config.yaml
bias: "all"
decay_fraction: 1.0
final_lr_fraction: 0.05
MLP neurons of a small language model. Each row is named by its layer, matrix (up: input weights; down: output weights) and neuron, and shows model dimensions 272-335. Each number is 128 + 32 x the weight over its row's rms, rounded and kept within 0 to 255.
Before each neuron's rows, "fires on" lists the tokens most often at its 100 highest values on Wikipedia text that the model never trained on. A number after a token or word is its count.

fires on: "," 46, " |" 12, ";" 10, " of" 6
L7.up359 [234 150 111 124 184  52 146 100 120 100 146 137 152 110 134 120 170 136 132 144 159 117  78 179 127 118 125 101  80 130 116 188 100  86 166  95  90 172  80 133 115  84  93 140 101 149 174 118  88 105  32 137 114  91  76 153 160  58 117  77 136 184  82 215]
L7.down359 [ 69 118 158 169  81 166 138 114 120 120 161 180 108 157 120 124  67 136  99 148 100 144 139 123 116 114  94 137 160 107 120 128 195 113 146 131 135 134 131 127 133 119 150 143 142  75 120  90 139 151 158  72 138 116 108  98 137 174 180  72 175 131 216 109]

fires on: ":" 29, "-" 19, " |" 11, " -" 5, "," 4
L2.up771 [115 131 149  96 168 147 102 180 102 123 150 114 148 119 120 110 139 153  81 171 119 165 166 104 132 124 139 133 102 131  90 173 122 113 135  86 127 100  88 199 106 127 140 122  64 144 117 103 116 163  91 115 122  54  54 124 161 107  84 112  83 116 111 116]
L2.down771 [129  89 146 123 103 115 141 165 157 138 108  92 133 169 169 112 125 114 221 160  90  85 120 159 134 125  96 128 103 172 148 103 113 111 137 103 145  90 119 134 110 116 124 129 172 135  48 139 152 122 158 134 121 159 127  62 128 137 195 148 145 134  95  97]

fires on: " in" 38, " New" 8, " |" 6, ";" 6, " of" 5, "," 4
L6.up278 [161 118 207 111  94  54 112 114 141  82 160 111 139 139  91  83 115  81 159 156 167 141 154 158 147 140  89 174 113 162  91 157 180 161 194 114 107  93 135 149 132  65 107 116 101  93 134 121 147 178  88 116  65 103 143 136 158  99 127  91 102 170 149 142]
L6.down278 [166 149 151 162 160 113 135 126  95  97 167 145 132 143 114 130 129 159 135 167 113 140 128 173 167  92  73 121  73 139 143 141 187  83 148  83 155 130 146 106 145 137 116 128 161  99  88 193 198 155  97 146  76 123 143 108 141 153  81  98 165 121 159 191]

fires on: " to" 21, " of" 11, " by" 10, " on" 10, " from" 7, ":" 6
L6.up623 [161 147 160 119 111  79 120  97  85 155 137 140 148  92 177 226  91 120 136 144  90 113 149 120 114 149 131 146 167 174 117 148  75 142  30  98 108 130 181 148 109 156 157 158 104  95 108 101 149  70 156 147 153 177  83 118 132 129 164 154 125 117 102 157]
L6.down623 [115 164 165 123 180 104 136  96 156 155 142  99 113 148 110  37 144 216 190 100  96 161 165  53 128  88  61 144  58 149 110 228 146 150 115 134 104 149 131  98 147 126 162 167  74 125 131 144 125 120  63 125  50 135 126 162 175 113  73  77 133 152 154 148]

fires on: ":" 22, "-" 11, " there" 10, "1." 5, "2." 5, "4." 5
L4.up550 [163 136  86 124 151  99 123 124  94 110 134 177 130 155 116 154 131 124 217 177 101 140 161 159 112  73 139 140 134 117 118 107 202  61 127  84 122 119 111 123 124 125 115  94 125 133 163 149  68 138 142 129 118  83 127  78 141  50 135 117 146 171 104 128]
L4.down550 [167 126 142 125 115 166  83 157 102 114 184 130 135 124 109  72 149 197  53 112 196 132 129 155 110 105 103 107 136 150  99  86 119 162 139 135 129 145 119 104 126  90 196 117 137 128 122  79  93 141  66 122 111 159 101 163 128 118 107 120 168 112 134 140]

fires on: " |" 39, "," 28, " also" 16, ")," 4
L7.up1420 [174 109 139 135 154  93 148 110 141 110 207 167 140 135 130 100 152 133 130 127 154 127 152 120 158  85 154 150 108 177  94 164 189 134 142  68  88 120  89 122 138 107  99 150 110 161 116  74 109 167 111 167 118 124 110  84 161 136  92 147  74 136  81 129]
L7.down1420 [113 114 151 110 113 114 180  95 122 151 129  94  96  82 110 139  34 142 134  96 137 124 128 129  73 155  97 139  31 110 141 104 112 128 114 115 160 117 147 166 165 144 131 122 171 114 135 193 186  86 130 183 115 169 148 171 143 136  75 112 130  64 101  91]

fires on: " |" 33, "-" 9, ":" 5, "a" 4
L4.up828 [150  41 129 144 150 123 135  79  98 127 132 123 117 130  89 192 108 152 162 176  93 116 184  61 163 157 141  85 151  80  92 125 152 124  97  79 110 105 142 122 118 147 142 124 150 125 117 113 151  93  84 132 101 110 160 103 187 162  92 132 151 168 100 129]
L4.down828 [113 169 135  68 140 121  76 169 149 154 136 151 154 159  91 127 153 134 187 108 161 179 144 108 140  91 144 115  78  64 196 140 120 135 172 123 108  98  98 120 140 110  94 131 127 130  91 112 105 133 168 142 139 127 122 141 116 112 164 109 173  87 138 126]

fires on: "-" 20, ":" 16, " were" 13, " had" 7
L2.up431 [147 132 121  98 171 104  96 137  71 135 109 140  79 165 109 128 179  92 174 176 125 161  89 174 162  96 128 113 126 110 138 108 164 167 126 107 113 137  98 162 106 122 145 137  59  99 191 185 118 145 106 100  58  96 147 117 161  60 134 151 181 131 141  86]
L2.down431 [139 176  81 162 140 181 174 146 125 132 135 186 137 152 157 150 149 166 122 111  98 102 122 109 103 137 113 135 170 169 195 128 167 120  75  58  92  81 126 135 104 150 160 131  91 130 159 142 105 101 128 164 125 170 120 143 123 128  77 144 132 133  67 109]

fires on: "," 24, " and" 22, " any" 10, " or" 9, " no" 6, " a" 4
L7.up1451 [174 146 128  54 106 124 172 139 119 132 132 124 151 107 124  81 136 133  83 116 118 111  93 197  67 128 126 122  74 167 143 105 187 101  98 116 144 155  83 111 101  74 100 160 129 100 123 112 158 128 156 169 108 140  65  85 141 136  75 108  96 130 168 159]
L7.down1451 [113 154 124  94 147 137 127 148 100 133 134 153 177 102 139 132  78 103 146 117 171 108 138 146 140 114 145 106 152 111 135 117 126 165 111 167 195 130 138 107 141 105  97 214 139 105 144 113  75  88 148 103 167 158 147 133 100 108 152 147 155 166 111 130]

fires on: " and" 21, "===" 18, "," 15, " when" 6, "==" 5
L4.up564 [138 127 106 107 117 156 153 180 126 113 147 131 125 124 151 143 117 122 115 106 141 143  81 110 134 119 122  86 173  88 125 128 139 183 110 111 109 120 135 124 132 116  66 104 131 146 117  78 125 145 154 160 138 111 121 153  75  95 157  79  75 100 116  79]
L4.down564 [166 154 173 171 183  88 117 160  67 123 162  58 147 106 152 102  95 106 118 212 151 157 117 136 159 131 163  81 157 146 173 173 115 120 195 156 151  88 113  89 136 149 118 171  81 116  68 131  78  95 142  99  48 121 134  98 147 126 115 130  84 167  90 128]

fires on: " at" 34, " of" 10, " to" 8, " during" 6, "im" 4, " in" 4
L7.up22 [134 171 144 131 171 163 111  77 117 198 114 117 134  98 176  87 173 103 135  94 146 123  87  85 129  95 106 177  73 146 134  94 109 156 139  50 173 180 151  85 104  80 117 185 136 190 112 174 155 157 157 137 123 123 186 168 134 130 129  83 112 129  86 101]
L7.down22 [198 143 133  68 117  53 118  82 123 104  52 124 176 102  76 134 165 114 134 189 137 110 195 208 161 102 124 116 160 102 112 117 164 127  60 184 143  80  87 115 119 115 106 128 150 114 123  99 145 135 124 163 125  72  97 150 123  77 109 104 177 111 143 115]

fires on: " of" 58, " in" 14, " to" 13
L4.up612 [127 166 117 123 149 115  86 140 112 129 131 144  80 186 103 119 130 159 159  81 168 130 126 105  94  80 101  80 100 154 125 125 100 176  99 117 145 118 168 131 107  96  89 102 142 130 148 122 131 203 111 120 124 118 116 140 158 136 185 155 171 134 166 156]
L4.down612 [152 143 156 183 132 191 164 173 102 136 163 155 164 101 137 136 128 127 177 125  71 145  98  67 148 153 154 141 119 127 153 142 131  51 160 123 130 145 196 141 124 105  53 137  97 125 121 141  95 154  89 160  43 190 170 151 148 147 143 134  66 101 137  66]

fires on: "\n" 47, " –" 8, ")," 7, "ddy" 5, "==" 4, "===" 4
L2.up496 [107 123 157  96  88 166  92 192 186 114 171 148  95 152 126 110 130  87 190 133  86 132 152 122 147 123 119  78 158 153 155 125 143 172  97 124  55 121 113 172 113 128 109 110 136 159 103 110 141 131 145 126 111 130 182 135  47 140 134 161  75 110 179 165]
L2.down496 [121 104 148 147 145 167 145 103 124 102 135 166 133 130 103 124 177 166 133 141 120 119 112 147 139  96 123 145 121 125 166 145 151  82 131 131 104 177 100  82 160 125 135 100 145  80 165 103 140 112 118  85  97 121 134  62 176 140  85 170 160 118 124  92]

fires on: " a" 31, " |" 17, " of" 15, ":" 13, "," 8, " an" 7
L6.up836 [136 121 118 105  78 107 110  84 123 146 128 114 166 176  94 106 134 172 111 112 154 124 164 152  64 126 142  73  57 111  99  81 155 135 135 142 137 178  82 139  92  76 143 172 103  66 146  79 144 132 113 119 116  72 133 174 135  87 120 141 158 164 150 151]
L6.down836 [129 114 108 167 162  76 138 134 150 107 150 160 166 161 158 114 156 147 109 148 111 169 179 113 136 114 161 147 113 144 135  77 136 109 154 211 116  99 125 186 145 132 182 177 110 154 144 165 117 118 164 133 174 178 101 138 126 113 167 168 164 172 181 166]

fires on: " of" 45, "s" 9, "time" 6, " to" 5, " women" 4, " Girls" 4
L4.up1385 [135 127 159 100 144  62  99 115 117  96 122 116 150 201  93 146 156 103 119 140  94 103 127 111  95  88 128 117  75 163 124 140  53 135 106 125 117 147 137 157 146 136 153 104 132 108 117 113 118 125 166 151 166 143  70 152  77  89 132 157 152  84  69 126]
L4.down1385 [130 134  92 134 163 123 122 102 139 191 120 136 115 126  97 131 131 130 141  59 129 129 103 147  92 154 176  94 128  76 117  64 126 149  88 105 136 139 152 141 125  84 152 106 251 106 178 136 127 105 140 174  99 129  83 143 118 106 101 137 145  50 115  86]

fires on: "," 42, " and" 32, " brother" 5, " |" 5
L7.up1018 [113 138 120  58  65 155 145 110 131  64 108  66  84 198 127 117 110 173  76 107 137 128 117 154 123 128 116 107 120 161 170  95 172 123 152  90 129 146 123 108 146  77 176 145 158 142 174 161 122 120  89  84  96  98 108 157  84  94 140 112 134 104 152 138]
L7.down1018 [104 147 105 148 159 151 106 106 186 133 109 177 164 119 132 118 154  77 122 151 139 130 136 120 128 100 180 148  86 123 121 122  75 119 145 128 136 131  95 172 119 172 135  86 134 138 115 120 130 203 173 173  91 131 101  36 146 103 132 134 115  46 124 131]

fires on: " to" 28, "." 9, " by" 8, " (" 7, " per" 7
L2.up136 [171  83 168 160 113  82 186  79 120 126 101 161 166 182 177 149  96 124  78  96  55 126 143 137  88 146  98 165  94 109 153 180  92 158  89 122 162 100 119 100  82  86 154 161 139 111 125 125 109 112 175 124  75  94 103 152  69 138 126 205 150  94 117 136]
L2.down136 [168 114 115  98 154 138  72 122 132  90 125  60 178  77 152 186 135 147  80 157 125 155 129 160 178 125 177 195 130 105 131 128 166 140  98  42 165  91  58 123  89 130  96 101  99 104 116  15 158 134 102  80 138  85 100 157 133 130 163 107 144 132 169 132]

fires on: "-" 46, " 2" 12, "ul" 5, " 1" 5, " |" 4, " re" 4
L7.up617 [149  95 152 156  88 163  99 153  89 177 152 150  97 148 150 140 105 111 123 117 110  91 190  86 146 147 161 122 180  76  77 112 144 149 131 100 134  99 153 146 153  87  99 131 157 125 150 146  85 126 131  91 150 163 139 111 104 160  76 166 204 127 111 135]
L7.down617 [108 111 127 117 158 128 130 134 144 117 126 112  74 103 144 146 103 177 140  75  96 101 121  57 152 151 154  91 112 131 112 148 100  84  91 161 154 149 157 103 125 105 133 124 170 167 167 142 104 145 132 139 156 147 155 105 115 101 144  98  77 146 129  75]

fires on: " of" 15, " to" 14, "==" 13, " into" 7, "ed" 7
L2.up592 [182 154 135  67 107 142 140 112 142 176 126 112  65 111 154 106 167 138 100  99 136 163 117 101 125 115 143  78  68 182 154 213  84 115 113 139 179 121 127  81 132 132 162 208 149 199 162 151 151 255  74 152 165 111 165 157 133 120 201 128 151 121  79 151]
L2.down592 [ 96 142 178 161 158 101 122 105 135 168 159 109 117 140 118 114 126 156  87  99 106 104  82 163 139 155 184 130 136 138 176  42 154  62 145 139 146  94 171 125  97 159 146 127 126 116 150 105  90 103 147  91 158 130 173  92 149 187 103 141 137 144  98 149]

fires on: " for" 26, " after" 13, " to" 6, " missed" 4, " out" 4, " of" 4
L7.up1211 [133 108 197  50 106 138 127  93  72 125 145 129 128  90 177  99 108  72 102  72  94 170 192 147  93 120  63 150 174 152  80 119 126  78 134 142 133 140 132 179 101 164  99 167  96  75 127  85 142 129 152 149 155 169 122 107 131 115 137 155 121 101 105 153]
L7.down1211 [128 121 119 113 190 163  96 136 111  94 152  79  38 116 144 122 156 178  90 115 106 141 158  67 101 172 155 149 117 105  71 136  88 114 145  82 114 132 131 139 109  76  52 114  73 139 115  98 168 114 103  94 143  97 116 171 136 115 140 126 143 122 117 133]

fires on: "|" 21, "-" 13, " |" 12, ":" 9, " there" 8, " There" 7
L2.up165 [154 128 109 121 160 134  95 135 105 200 133  94 176  82 140  91 158  78 201 154 132 124 150 134 136 128  61  93 125  99 121 128 121 147  98 140 160  95 176 144 116 114 101  94  95  63 147 156 134  66 162 132  93  79 143 146 161 101 118 131 147  68 163  57]
L2.down165 [126 128  98 115 150 163 166  94 111 114 127 206 118 118  88 170 102  76  78  80  71 134 109 114 127 107 170 177 137  49 149  81 110 100 148 168 122 160 150 176 156 127 138 159 168 108 189 172 137 119 152 127 176 179 153 107 143 137 127 156 170 101  64 174]